Part of a small language model's weights: biases.
MLP neurons of a small language model. Each row is named by its layer, matrix (gate and up: input weights) and neuron, and shows model dimensions 0-191. Each number is 128 + 32 x the weight over its row's rms, rounded and kept within 0 to 255. Numbers have three digits each. A neuron's up and down rows have the sign that makes its largest values positive.
After each neuron's rows, "fires on" lists the tokens most often at its 100 highest values on Wikipedia text that the model never trained on.

L6.gate457:153153099102157101085112155115084036155100148087099144083076065151125146177179110114111175192110164115134133159141143126128128121166127113112189117160139055124136066138167120140142148149114106106116134148140130136139170113211159145066188114156085138057118129128093103127163160089139152123146132146180094161147120118145090107181168173190153094123113137090153176085084124150077125118159096169099176122090138094111162108095172086120180112066130168119167141117086210109155104163143124131118119134110117142061124066100110162118140089128168191151103139127150171137148107125077119133
L6.up457:105122146194092143139155161159141188145160055086049115106150139119106107162111148122156108206105075166083121117110129100110091126120129117124185128209120181175126095115153131116125147132135164125125112172180150121135128131112119121100172115124155127138084102136092120121137093117112098195133130153077117118133094120133210110063112107151122155159197152075176142136180168166093103162109119055168132078145081155150133087130139101090126085077120176105130088199134180116096109131145114120115113136148159086082063140152067165121141220117073135161162134106145152098138143129115125120
fires on: "er", "ician", " player", "or", "tain", "ach"

L5.gate319:142135175101082117136138184129129099126079131098130119180128137165129091190111114117118139152117124151073123091128123115141112199159115096104115112153128108160111190127152139151112112126170127126076159180122128180155151121122108115038125102139149082134074091068147039108114119131132148134178178172077115145122148103156168145201124133127127138136079152147123143056098206110164149124131122180137183106130120111095159109132139139149112091136110144131191122140090186159087159086062162130088078124117140130043108102148084165098112109183132152125140141103163117134143016159084151105
L5.up319:140152098120141071076142172143083105119113103066105156149089122125149138104173155146136158153101190114089135063161108100159119153186147120087118132142125139147133139112157135145145086108104152118145180126141123151131146179164101086093057075145206108106094083119079121118171128159119153188113164123184086160129121103156163172132172182136135182157072145119155092085167185133140160109148165171137122153121148112131168079142151076115104051089139158101169135174132140094117173114139119095072109123122122109118132129116090105175055154185146097123115156076216115180073141117106142165
fires on: "er", "ist", "or", "m", "man", "ers"

L9.gate398:093092180133093109120114123144119109145122163116159182065137131143135152065093135094107139160096179151162196117101133111137130124124099106141121196180130088100179078175108187198143080114131114116107024128139112062082183148117151114126084158171132105136157153147153157144145138135135123110124125171137130106176099174164098085090119110134155165132136089128077143228146137095141179172149139132114127075164127178182129150112179175104121173136039138148114141085085131125095142096111145110155143131127148117150133144166164122142056132137079071134148156136146117175129077104085109136
L9.up398:162111151135083109136171160108109093171104160095143131159122117100107113138080161115124078099109118147117137120119120170115117178112110131128171149115098137140137147095180164127152096091125063118134146116071108121129112077049188129098140134077099105116124160128106091137101210105162164092192147138156132120111197117125086116182086155104136038134120169143104087144142206168133152113120150128124135032175137174127079157181177148135136129162111107149201126143078099125126138135143127122110094144179180126104092129140120122069106061121133170109101132133173103186088064166064143146
fires on: " A", "at", " a"

L10.gate390:167169100136123123172156169146160126111097140115126108110139169136117074159128158138154202102114100139099091144087157117178148165097117127119118157155190109110087123142172164080167078089127127113127133118103095093141148160182121094099156136087108128171144104133165155157150097147152112138080176074106128122120084099134153087113080113124103096100126076207091122138099133083166103148100090103152102152057096084141101113138112138139137170124148122117094100186174103138165174139062102084147105168085089098077113088110123168146134175173073092183188146161113063059194154160149105183
L10.up390:138114141113157127169184157064133170134096153155115105094095103155104128034182174124145108119151181128140132134172158139161174148113157119165136085140073089153073123101163179144145230091164138131124068099149107103103127129163150100171162146092140140090191143083119141197137121136179061120147104113111156086113141171120148179170081156090116073101104096128107104140101161132101084160124127146134157124116140127141160080159083191139081121170084159103078119155139101149149063126062143135086158117135088161123113125191135089138108138085083102133169172161129129098096083120127123137
fires on: " S", "ut"

L4.gate500:154119128113160186120076083181183202118082082109118149126130123173090147195136136127152049102060152182089100167113156137169128096103148135092119107117179116159134174130074118101104145147130157120130065131143207109157127162128125123125071135012098155135089147153129191171140136108110084107143175143121140081140131108152110095111136145144195130121125114092176120165112074079113133123168124140065139128108110076144152159131092084151113137123140084116118142096107139154101132171156155155131089074107153119193191136136111087167122107107145184142082095158134154098100138155112112174
L4.up500:114134084144128161084151118155151198085132141160120089139146150093101082151167152192134215098092091151083076105153131152140080121178165118117117121067131171131149180171158062111139152146083144152087114087086118180117172143153117081175084175098184101108145167110167160083154096153118124089145094125120164101134118128125130095111100127136162130118126182117165105151114116139110147153160155084056192106161132121077156104114153203106182147142049139130123071121105130151111155177131094168102142109114079109166158146130146174091107103161130162159096182114098108148131116064122116081
fires on: "h", "ith", "i", " by", "ish"

L4.gate315:109071130128102113152180107091078154107155175170134094090128087140156108153114107072102114172162076123060176125174175144105030184170123142132125162148062145141081159146162123081178156130082069147107122074108108108105138168076135169071080128103099199158134114140118150126136149195136121140177163063144145158106103110180098129131133096147124076125183117079094164180141120151102131123082123122167125128143168125115109170080174144145133162071093103110145142162147168131141141164173130117169133133128142111095099120131094169166142109111143037102151145097100096143125111112163140149
L4.up315:141178150160083183098094072217131170102091101132150123099146089127119070170103094151134136151141089113081116070156136108156116146153128130089095193202087151111148150196145115091142137119137169186091112138186075151168116153140178137106103133123116122143164136122169150159110145078137106149108157063084109176166092136180066130134179146158142136161174088175083094198116113185110120123073129153129150069147132074131134135175136112073131091121081114101126114126140137120083089152100124118146160144128142123180134073133129097146133093084102067138136152112117090159145149091116180171
fires on: "f", "-", "ong", "st", "tain", "ate"

L2.gate290:131116092161136085113172078163115138162149129050080199138088156139145096093117109149109162107087108114164102174178101115145119096146107116122114150158126046128162153186195108134090157160119150114157110132067114176131124134185112122086103139117175129126150132079093077177127121165129117168149170084118101093182119149062119133129076161155155166096156132133082186062191128196142092152181132173109091116128098150132078168160071098100115131152106143112078105167156121122115158165145141075096131164127153143092122103203102154102113094106133110113164150086142116158146112077137130078
L2.up290:161170104128178125106125088134124135116169107113142078113113151178131097086111059095177168113138125120111093164174144115069106123149119163139111185104151068095142139098106097145104105150091147145115125109144100171139082170176137089092137115097134138051121191120109105105166075174106135140091160134110092114120129123074130129132058134106107107111169131150107166066118126158159097086193120164119113117058139146104089129136082073110174128087118170183081109178218134150151172150151143073127133161102143145101115035157169139130128089130188178158104153082153116117125139090147091082
fires on: "M"

L6.gate475:147076122104123114090144078142187133151086188123101150162117130162119090114174187130103163174065156087091200188109162113210124153126133111174100094120144153142045102117086118087155112095096184144168159111155140080127123112114094039175089131089147065107081099162169167135141123159104132155172186173152096067129097090100146127147145153159163123119146089151134128153087108125131134145144122124144059108189120089125109100127121056121086138122114107112177097192129104140164070055148121135099137118080121111130146136106137127120159140146123113126097115165152145073091132118105153123
L6.up475:111113095125125148131117154091118208154130204182083135104127143139133075111129190125168104181100111136136180126129139132111141181176135120086131154082103092087084147121113119155097045139049138105125183127128124095144093148157132073120096145061152085180137106114156181141165115162122187140135196091134079123153142111153108095142226122128191127138098117158158104122131114124103115150129105116123125076142148109153113101118094096068081112129129168151137091162134101113148133060102109096103124140087124150133097138142187105057121144112112046056108126166167133076107142129099096170
fires on: "est", "ou", " (", " |", "er", "us"

L8.gate265:138102172131136165120148153129130106168146162114112128137114124150158139122129100088196135133105108126106146128157128084126112070214113097038094152152092108121119070157081170125170133120111141130113127096110050085144111112142073184121110110153070152131168143113162159128054203131130115093078187116170099110106136148122182131111108105093169081115160139153197150138195093140131133174137130175142082205122152134061134124123095098141112125145148118077139142089105126174121154054139131183142110111131148108132095140195174093116169082120135193151132117126118102108069138132147190090
L8.up265:161070121144151118120091126145125127109105097109116089102115074126145088137173058120119119082141164154138151131146116075162149141109119111188135142156151129096077114149150109146179142162135126124118129120132131121174076135044153080124099116136111101117176143096105137097044072065130146176190086069088145105110134166095110170133064126095141171079104106195112119121127159168132100202097169146143126081114131097198168045112102102102116150165132131145118143149107156146128146102137200091064117117142113146177110140143109090101137117190121106163117172067105104152144134204175105114
fires on: ",", " S"

L8.gate135:138130145119136083126147084148110136102137087084133145166124139138131113120161136148121100156142142073118182134120088081169176111104158196037100170075144128122096105156178127077119097137108197108119133104136067153143121156157117143100138085112173117196094068137176164102129081166180137152110114096140118137081118114174068144106180126115131135093163149142035204141121168156102093140168134122142128116137144101124189188055117152129079110149083173103128232158118129137159152117136124102132093110119149104112090132097148074098137181129172112165092144148151121095130107159122111071
L8.up135:134165149130185113159102104068142188106096130181102134082191113104114122172158104173138106140187190055151059134076142141102178128115143204137119100120179147072143124062105124120107091127143091135129148160129108109093133026142163155140142048105143125143120098125104118155151044144144109120140112143111146182112124134132098172150132143142126154134096118146083138103093157090139147143126171122139146122145110099107094090146174129089129046158132212148149140083138106146111128142141120122121106140111110138128044152106102156054098084167104115115145190176092169100111092152098142132
fires on: "es", "ed", "ing", "ol", "ot", " of"

L9.gate252:132098135156065117132127122123175151154116093133139080140107178103110165202171142111128159131193132181168090138127087126119139129128080136109121073154117114086145073184116184153138154177100155122173132126123126126118129143122089104075089145088128142154145119168137103103158162089080161158181142146122113119154058110169159120147157105149138094173180140132137116128105164119112089086157144120158133082163166162166125188108121120145099171106109104113199157090151151059124156158158044170112094069154165098150071148074097140205142140103070119099126211150074076102129142116129121150
L9.up252:137137101130114170118095102056138141132165175192102079180125138121200127135075111171063117092095089069150119118112145115126136109130110059151114092151101156139076113142143079098096142136150177114107134120112172132085157156144112158175105118108103122077149083174154132090108151102110118069127158137171196100191162090116049156130082133169168140160091171140163170151137191128137103122151139135109044175122101166144174168130148097154139117143107126131127167154112164101142147094097152134048060128156123170144125146081097110117122139098101169128167118131165160165127106155058083137
fires on: "ust", "uff", "ult", "minist", "emb", "ord"

L5.gate67:167171163137139133140121122171149157142189074066057157142103160129090203138170142133098172167087138130122177121158109137119133145090122147141150132103161165123112101162108095098110147074130164115159135134064092177129121131127129108171107119045177150097132095159116175164159126148104170070187170137114113120068124128137125106139120118084133123082154113121127148102117087178127101107130194063087101161087188106188125120100165149162116133141141116110188121102115112128095110141063193123120093124059176107101106152161076133142118166065106154100092184095146162118117083123132144053
L5.up67:112102129114106103147111155155101111113199161158090175113058087142159158135119161177158097140112163141133097215078122138075109143100148129112157139177129167145134113153156143109193113083154121153102114100085138181115129075139127153133111138164129102154149103105131127141126102114114101085139157209123109121109134151115136127160058133180126043062120196152138146138102157149108086072159125173176078144147188144136163153117142132151129093116155188106138167224110145114156077169061183096086079128123147132072132090122120078161103094153085124184145108092144101137119106158111121149
fires on: " ac", "m", "c", "us"

L2.gate457:085169167090193139170135097135212126071125112116126183126101120094150117134113115144125085103153161122113128139157139179170080088163139141178217091086169089060099097180072138103114164199191123130094183096108151171152100094180087096064146110109112138074089110145119182139158142136144143134138184179101114112153096099068148049087122151155142100116164123133087096098094098156117148127141127168144156143089126104134134152111106100084146099121163142129138076094158169121093202125119118158113091105127134127135115181159082132131124115091128169149141165148160145154116163084154113106
L2.up457:097133150106134136079128088143180178067138180112132146136127114130141089150087165158173070127127169086154102125136130122119095145132105182090097213140085128126118090172103145140120154120144125085176150112142096096082120120081154106101083096144094134076131183085079170167097160144122147167149129145112140160167130138157103120098093118160095122138146125070192101180116171125105150144169108153093114068080088142110173117110155162151168142139122157084144165073089084087176194121104170155179142154120162109094188165128125158154069134178173127135195163131078148097108118087126168186
fires on: "ial", "ical", "ural", "ific", "icip"

L2.gate313:130137098129093087155120139129150076180116157133159181117181116090134139177136162164093088154122132188151138142114105168098144190120082135158149175154120080134087109174152134130132086208106153076170087137116146087118153158063129171140142128096076099109109075096127132112126086101109179187145126148089148165111135142125153107122161132115145114114180101123159156155112108121150161142072115061193131109098150164146047188183149141133163178094136129176176105121130105132125126126111108151131172132123156117132154032099051130122158126088164168142090172146085104085113045095136132133
L2.up313:160168191129185105116132143163106091086114148115132088093110133145115157098137145184133092111170161114138175134098104137149127132120068140118148142138128085128148139068185149173206144122125123084178090135118166087104121152115148115069213123155105137119134162134161179149155101112143066152155123142095093147071148106092151173125141119104182180096096200138101161093148106129183154140150101076129085087123153157130098133135153139067127107162155126181090095120078128148142066089132131132105106069127128159149119092083089137144093054110100062130156148155207152076143090099100075120
fires on: "row", "atch", "raw", "ake"

L10.gate258:090125158137160089149125160102169132116106035108169133170122169123133140170108170169155131162056136130125111201081075092137182138188098101170165119131114086120098084121149097126090101109148122077165140142143146093126120214089121082138124125147138169121150094152130140136081123104126081164141182139142096107138106092171124083134157118154147094121133077109178188120119169183136140159112135132112083138170118105137141183145087146156108139062140145172131143088153193082165180107096116148087149084082130126161070096144143069127174158129064122175137183166093128119110146145129067156
L10.up258:151082184139193102136130179089080141109190156158092095123149150126096120109170123125124140119112128153078127113093138120152137050151095154080132098154112109116182126126086163170081142129108139108102150108136096156088135113182081082125114172171102144149132154128183152137146149130161141090105086084126086152169146089067142100148127123184117112166120156111099106090131091071172056181119184096133096118158142164137178170130136134147130112129107119115158135080155117048121194099069144156158079148094176127172067134119130134166125176106048119140087114154135127119117060133116177198
fires on: "ult", "ust", "ax", " Sw", "r"

L2.gate366:149088045142136060137110093106083135142100145070127131090137142141161143173152146125111133151135154106071123120139086165131039150164105127118132139127150128182067140154143096099090103175106144122169181158087124180138113204198117182174143131062133062093144127106192184117181137124158082073153112089152159135073144128146167101135118121123156109146105137133164127197110095163105162152137115112140169120080123135152152174094144172136103135119110136139104052151117097148178156128109151142149196118142115106127113141098100140108202107100166156094091078122126126146151076073089158149
L2.up366:083092088144154138197092142118097111076102106144151051166167138180122111142198119150143112189141123121115112142102159157086177147099120165040075157183157099132124135145122101069202146118117112197127130158146107145100061133137078177179116121099144120135118167160142096138124158116113136055181115135143169121117097100128074140114120147162128108109170159088174112171204139134107172110126112145109160155111177108149130097105050136151094136113094142145121096122135148105182085137132184100183133082090130103147093199088122096148091155145170185109104128137095109129151132153142087119
fires on: " under", "-", " found", " estab", " based", " def"

L8.gate432:150140200130135101106107136131112144119087128162168133185113175153180132129121096122175055102170158152130165128106098143168099129079111134145106147143085151105128070128113140096101156110140105146149178206154106142152156167130105127132156153142154109101137134107103087128147144104113106107187110162105151169139118082060111120173131136141169141048147156066101130154111093129096212101171145136225101156112144116191065127070067096129093154164162141129042180154117120118166130139083169112151097158118110125135125108065108187067128154127164137133103081156150076145090121161117116131
L8.up432:140138154175103132124128137135147066129169111055091141170165180109089156073131128091111119094168097127180150141110135139059090119100120158136087172147142136171151129107158191152086184055156082200095174150169105162134129134137059094133137139142119133098136161110120105146137099156099145124151140113152124158156150111145091176198099086146099125139039148119161150090138158174104127127136084195169141167125173128134135107141073150165108176176106122121132143119112086130212119133133165096155062134108079060099128130119129129146091156126091147128077139091089112076111094127125165190
fires on: "p", "pe", "us", "b", "a", "m"

L4.gate110:179124136115086196141184091161123177086090124126114079115106097129139130144126126091129080151091129109144137164179133081110146125115158064124127085134134153125150149148167113057142117146066093169155061093122181081147148085152154102131116162111100184173154171140139165084160173124112056137147129091114069095114132130116072150111197104134143187167174088080135120160109111115100144166124085083151202086132140105143087153095109157112059112180142177113101189116167101169123111118157120077140199145151099125152126089126123132135126127143145082112186154157151167154181154144147101115
L4.up110:170168132112160207123140092130166146132154153078144147138101139083108199143206126010111192089106188069177153119151103086139107107108123099157080090153172147089107144162084147056106143107154107118186145097118105093102158095126109093172133108151101170188140106156155158116089150185123113153192076075112123120099119124174140129089173155117140165130162147114101101145145135125138059146159146076133124115120113147093159135109144100142096113132151125093130109105139132168064109138126165122117143135146070130189099155120080130121131150108157141133133124166195063168121183123107119104
fires on: " that", " The", "ers", "les", "is", "ins"

L5.gate153:161103158048067207131145120135186144092174086096146118156104130125118109149093111135132101130081142157109137151126107158156102157111188126097115095102158110101187094110142095082143130158108166077147105180103114114097084097142092169163146127112133162110153130135135159149188178156120166197133079103125155097141209116101168197145145088127123137160191160169102116102087105107165147116089130125116113128118119126198095159082053129105088115167128099111058141102107114170178104162119179143112128100078082132092123187149116110160156128096131151136193184125156159128070141126091097132
L5.up153:122132070129177099137094163131052146155157155066071094165069155153146150121139138152138096138114122154107122158173124093105089088160130137132081089114131098163122117135087128053117170069113167177103146146123163126146107132210063084096139095174130143173129138145084108156179129176136139119095032159121170115141115140163171142144120150103127127113110121119133140082120094128142157140133135197205109074062114162094113096165145180121126118184162161147099175109103096138170124168146118120131147129195134142086142086132123166117137090120125180095193126143122106135124106081140196072
fires on: " Th", " wh", "Th", " Wh", " and", " This"

L8.gate319:133131132037136125097187090121210146141161116133111149144070150165142105134162108156130142098110112121117143141107137136150084135143134094125099124114157079146160125128194118076111184144122128154086106134091086102129094187143043116132106109125111106168112134134165170204133169133129160110133134074162176106125101105126136153189102082193148116167156174138125151121144107108144089145123171099144085132118174125141036144116155129156095178123163139151082124051122097116095137160097059115160111102145181180131078099187159142111131127123158148125150022196105091143121140122139086145
L8.up319:168143126112096133135143158165177134077167112087138104048118143170117108093094164142154144130096138175126118150131097165129085076122099127123154163111166135104145133055082134140165149118115099145195205134139131144150066105175127149134127166129110062068101102056139143134147148141140135129148104129089111095091113158122164113151089074047098132199172088135116103074091137188152107116179118178129103117136184133112096082164140122161119086109088130149087147152181099167124108110136085098172158153167188134084121095150144177118132113165121119055101096149121161160117117163088121204
fires on: ".", " m", "ar", "M", " L", " G"

L10.gate162:123149073105115120102120105165109122108099144168087188153121168130171162078176081189150117124149103076100187133150159154107122116104167150138104125119094204134166057107158143093143115123083150077090088206137145173140102122145139172096121144173065086137124093152140129145097091089092138193139095128136137124046101088117136117101168098089145101071141126079139127140092117100092183117167171168162070145134111085154108178112112160164106097140144123135146116128103202115099169139099134127134123071149145166141169095127111215097124151168146127150174110087129166183145091136119092162
L10.up162:122135098186151094066087140116165060157159128134124150155070168114100092152117115145120152109122117112119131116124099160176130071083105067093184081143108154168093114153146145155153196088091133122182109159139174168115133133074082114188093169208100114130160166128150084076141134109078139148099182081113127217103123220100132106209173059107073130149110141132100113128133103149157092118125106078139136163119127131133125133148105127112155123150195118127087105151137090167117153122093108150135119092080126092129119092160122112154087141059155123113121070108136163166150153156149124144
fires on: ":", "it", "h", "im"

L10.gate117:170150141112114144199090120183115121098078136111127110131105117137119016111113110123128193148092134144149110124096101120134124140105145143156179109139136147087097062142089174108149134155153140054143124125133087146125114173173106114134191136135194135181158145146203180145099103147103152195232155162112124119113138116111110121137171157127102149100164171097120129127077150078088101088156105180125143140070131089133116126034123108134132110097184134124124144154081093128159143128114150174125140129144126085092085089157115187120050131106100167102128110103165175069114111112155151098
L10.up117:132134105103122155123197158101134070119121132092096138097156148159144108105155091163144132113155182149106142103037108047109148159100102148131158146137088126078123108118167166104138200113132146161090145171109074170150117099134085155072131096101182110116144092126187090165120159153166084086160119165086156099151142083099100155146099117154171121110160169108128147153096096152063147141191144127117141104122179072191131087160146107127141144118187152168137198127110153082161088127161143058119177166104131070119105091123097098170117101159180122128128150085081138150089135138148152190
fires on: "m", "ra", "el", "us", "om", "ic"

L10.gate484:094091149130136119182115136152058088161172080108074168097051095131126129109081174113124077110071145118130117106133043195173096127146157158127097149158108159172158033140138146143144104049140101117119093068140111110137137151148089073101106146133127068136093133149144133112097121121140119104129124176127081140144199142124118141089108110070094122112168125165137115117152124138140160149133165114087103110176172152172138153117177111083070140103114126120149187083193144133167096105102140123095128126051176128153096109154146123143070164084098133125171149130155153202132137132165165151
L10.up484:083091144167125130111138091079059156128102174139132143105143166148104155138159157114131131114114138109105145133106083118129129125155122107130093115175133160189091079132167186169109148073170099108132134144081122170118104049079168143051110133135114132151131124126103183109105141194079123082171118128066105120111158121134141076169128109159138177129029155129149120106131135113112159082126120097131126135167168179132141150112098184114133096121128142139153113124098057123143149169163143070074096123076078136062150126044176119160148065157124127186107176136137113195103101170079154135
fires on: " a"

L9.gate154:135115175108106145087141156141168108196094148097168128151072092131176196179095156176119178112113083133125102127117023160154116100128141119076096173073125114121157149111071096152087123203150107180130116128159144121112096180158075133157117125112121086099111096092201085136162192134162077151075162175107139095107144137106123069075110133139177091119174118113133103144171156116105129093102113114102097123092099138057162117123156105139192161176158129113143136151093161113094172141142112112107062142171184117079125180105126179160095132111120145126130141095120109142133162130136096106
L9.up154:141119120090125161132170095148102210180097124131135141125071098111140152133196175141132122133112105140130119140097149151051154180158201133103171148135106157185148107145163090117129097129099130139086156094150108130082179110138140171147127069159218176141137103106116118129148109158136119100170116099156120125138083157158175107147077106105104134092108166114115157129111161145153135130097044100151157114141124117069166202210096082102130104185072098144068143162117089132173116130135141117167163087097156187084131054181116163147183080131111106090123132164117090129113122108113149111
fires on: " W", "W", " took", " mark", "ew", " play"

L9.gate190:103111179148147176083181116127166116113112110118155103116105176128122141119125132147087099106141150142193195171113158164115155083101132095109133137152109174134188153113149055092177211080117169167180089193133154111143143160102097180129084144131074150137086113140122158095148132150090182078115120098144143097144074208133133112105050136143170095116165088102152138181115134141117153138168132135132107067146135110180154140085115108111128126119137078087145161113047085151086105135105133151087102103085126160128107177171147141145122070112100145221110124109127145129120162139110078094
L9.up190:130105163109050135084110190168094157151161113108092086125105094137162111147102107144091180144064130100140128119150146076144122114156183090129083123101137101101150130139169124048190094184134152121163091064186101123109143130138112167115087118135121112142115102177100138084203111142193133112158102081132155141170164108124154179169053152164080115112144116129159123099093108100149131088117160100151129151090102091099123123151150154165098171119102116109170157062111112119154156160183139152094140136102102137128153130128098142122100074040135173188152114162155192156128077110102165180
fires on: "i", "h", "at", "ai", " Th"

L4.gate143:109072158186165115158188124096071169100124068151133087078168122164167149175131148154108107211136120129057160170176108098105082186138137138101091153084102158097060135148154087136098103167140147135162138137108059168135092097121071164141164154128176145137158061143106099137144167122142166117108093101156156072175137143115105156117119142125097091121133109116137111131125137126060111187117118173093094131117149160132170156116106171105151105135052117095125121170100168160127186085162129072098077133160104145081088112116117123133130147129136101102142089106170139161188090140199125114
L4.up143:127116136100173171112140084075151134127151133101098110116111093120110117142144147133110166087162216126099189178182144134151104145117134230139113144077125124124170096154129124122118162178108151170134100164094160122136079089134174119134037091137162141072156192153086089161081099131123135096081066102083132160152125144130132179131118141114146133121158180049101112122123126101092111064166112100101082141092172085162121101108154137100165171166135125132118212105128104097079191124139164122167093124109191148131110107122073148125122118150158123093162134187166090128143111146131077093
fires on: "ing", "ed", "ially"

L10.gate324:092146129152141090164170085071108174142130110121146075123086155167102119160087149113116137104123135147064112112098255110138066160143045132182069164146065145135083095159121140126154160131122163087126183157097051102116148152144141143115172205133148118124147079151166128148151121110088140070126160123100116094104088127140171101131153100130146112084120122173185147125112118131163124137130123133090137142110139172127123104122134119078130076114149118153144112150154124108116114056148061133135025087145082101111065159111163178176083144165099128146137112122115108113149135148137148178
L10.up324:123158124144137110130083099135104188162127121120125083081138110097177125054118074159179155137125187084109137108149121098060126109145092108165098096091120139134138162140141134147143123118157139083161141153124168127138113160151146070130132147067145153123086205151183204137101063112097085159145121132030112100076126188161120158145082113061171156139107140140065107161149130141144150108147097144094100140045106106219135130112087128129112112130148091153111105121110147162097172103155144093129116101133151152100170203101125151138098132155097118118144136161199148090064155158165135152
fires on: " S"

L10.gate147:085133122131125151116212148164123154099098133133117070143098109099196088154078123072123131165176128153137171149152149162085097104114131127138107175169087134088189146157146131131092102125129106149185102183144059159096118107130148198114113135117107126054146142122018151120154144121114108122154119109141136151120115119119116154155128103104159081173109129059090189159092135111101153117137151159102143090116158100091113135158142159094101104186124117099116126092130177162163119136090114123087153107169137141140070147154076173172105109098158173210177145125066076177143126198122133173
L10.up147:089148083062101089175081138124080129094126108161082154151069137170182138108168160139090135180110153157105154143101110183125117116151097100103121118126087130094188067181097155071117134106084146163142157094158165160172079095142104128135152128138159149153169135204159161135169171122074118138167122107175097154120138147114129131070160155103153210088093144101191114185161102120122147166140117154152131140163075145141175088113106076139105140148137092186137185092132100126144140062135094104129096128163150151106079144185166155115115113118156053092176119192138125123118127101135133124
fires on: "ur", " th", "ten", " wh", "ra", " and"

L6.gate47:147138167104161117195110179184078139127134122044155113136090073107137094125151090136097184118123117128056181072175106087147111114172107132119170133094185075113095161110105112117035113112152110145184149195164103128125141164150087098114165056123121148139131123106201083131084184113085079160126153138098144167124187114183092135140108145098107195133157128158069163102152143140112202137115160159093132164119104147117138121105065115162169156132120109104155116121075096112096120149118149131060121151152138076088143127116137118128148126136073125118167104166132127108082123164145130110
L6.up47:088136144120190143131110162125061118168097127160107123123118097094121165098139184128110121129055175107103079171093053168101135156140190121146072204123149129159107130094154090123127149128113149132112126100139062140136114128140134139094088140126122231134108119100138136130088122151089179121133187151098143069107174161168150154168146096176122161140135091194118158093120153084162084118132142111140121116094128146099155118151089140089147086099095112176120157084130114115089174146171063147077055137131092109094119100178182122156120060164190085111138167171130103136105131115153095177
fires on: "W", " W", "les", "ard"

L10.gate323:101085113154045137172126129110169111121144088117086170157141152172112171167158126160158070147140174148121104139112155145118159134095105126100097156121136106103156164222078170110242110101170154138115101152097193128151116140112090145081104129147123133130107109110120105152124083087107214163177220190099156151120145134076157117110086125116068142173127142114152126102139106151107116156160112148118173188145179130114140098096108116069104085121145098141153048117119128077129121139137143122167118157143154135087161151096047112139101095082114121177119163096115104111126143106152164122
L10.up323:122103118110141156129131188159145137156107155129073086077115084125117068112122115102160129079181105207094121142109163089158106144188122119083093136081136107131168161105168160184103116121195127114130165157117093056042089136103105090161156103131104126129070167087115178138148173151147150140145079070146152118169086183151125140068091152136103106187131102139132102146117180104152145143157081160126146113093142107180225110134165165096169160190156144106103142084132097118124115121169075119155138106101155173066156083162105130140174170095149151122112150153157125139098098124112132130
fires on: "ial", "al", "ational", "ural"

L8.gate174:111127113108172103168157126130144091104134095171100094112123117133126089140085089134145132101118121125134133089104139170140121148120145130105142167167134172111113130130163110176166108075091129200161151099153069171153158162181123189125111142101090171153145141170132138108080136164146134094123119119114150123103148148111053077145117110115138122173166088118068177173115069164121133143152165152103114166119192070097128161089097124112142146099141035095119065094195103082069107142120122165143150042134145126089114126226136160159188096041104143161137108113134173165133088139104147102
L8.up174:138106148174072086107108218155102134159154138135145135123134121079068135161104130151111069179164117174136127158108088137157101102133154138118092181110118101140124180149062087152078138128089168123131079166141137163109146099093175084121152121115121110127178093139114091174128125127132114063177170099092136156115117193120153138092123102147060125127142158107117098115095150129131185115148176147190127092156173095188097154130139130085127132128170130153088084117081122107114125097099131080123114121169152116161067121159068136231118214125100096169105127125114159146106062159135194119
fires on: "f", "t", "st", "ir", "ur", "og"

L4.gate205:114082123131087111124127200117093181141114132096117142099085083125148140143090095092124128200146050155127130120156160073143101108157101115141107168171148127079128140154126111102218111153083105135159117057122112138106144157118094143113134118175132169144102082176132155116186205101119184036115067147133128101116041086157103113083107097139094149162155104129099146138144133165094197200101117101092173113171128127113146122098129152120110176092070113099115128143133210118158154144129109130157136173127151122092131076115100201120116120138175153093175124143142116130168137110168144120
L4.up205:127150138126112154115124099121097163117095119127114109122110153191069109136107078052153132198126121112145130113139095169125125096136114075192113141113121111111118125098159159063139173166065081169181114078123081106152157107101076173123111153136121163166110117159137113121174130122119183124136117097111137129166089069128095120124155177144123100125100104125133067081125143169138174156216205151106155168139176014199166094109150132147134119151053093107193129150177120113138163154107169108149106145167149052103122100159145107100121135147119161104141139130161112129142153077093151128
fires on: "j", "n", "\"", " en", "ab", "e"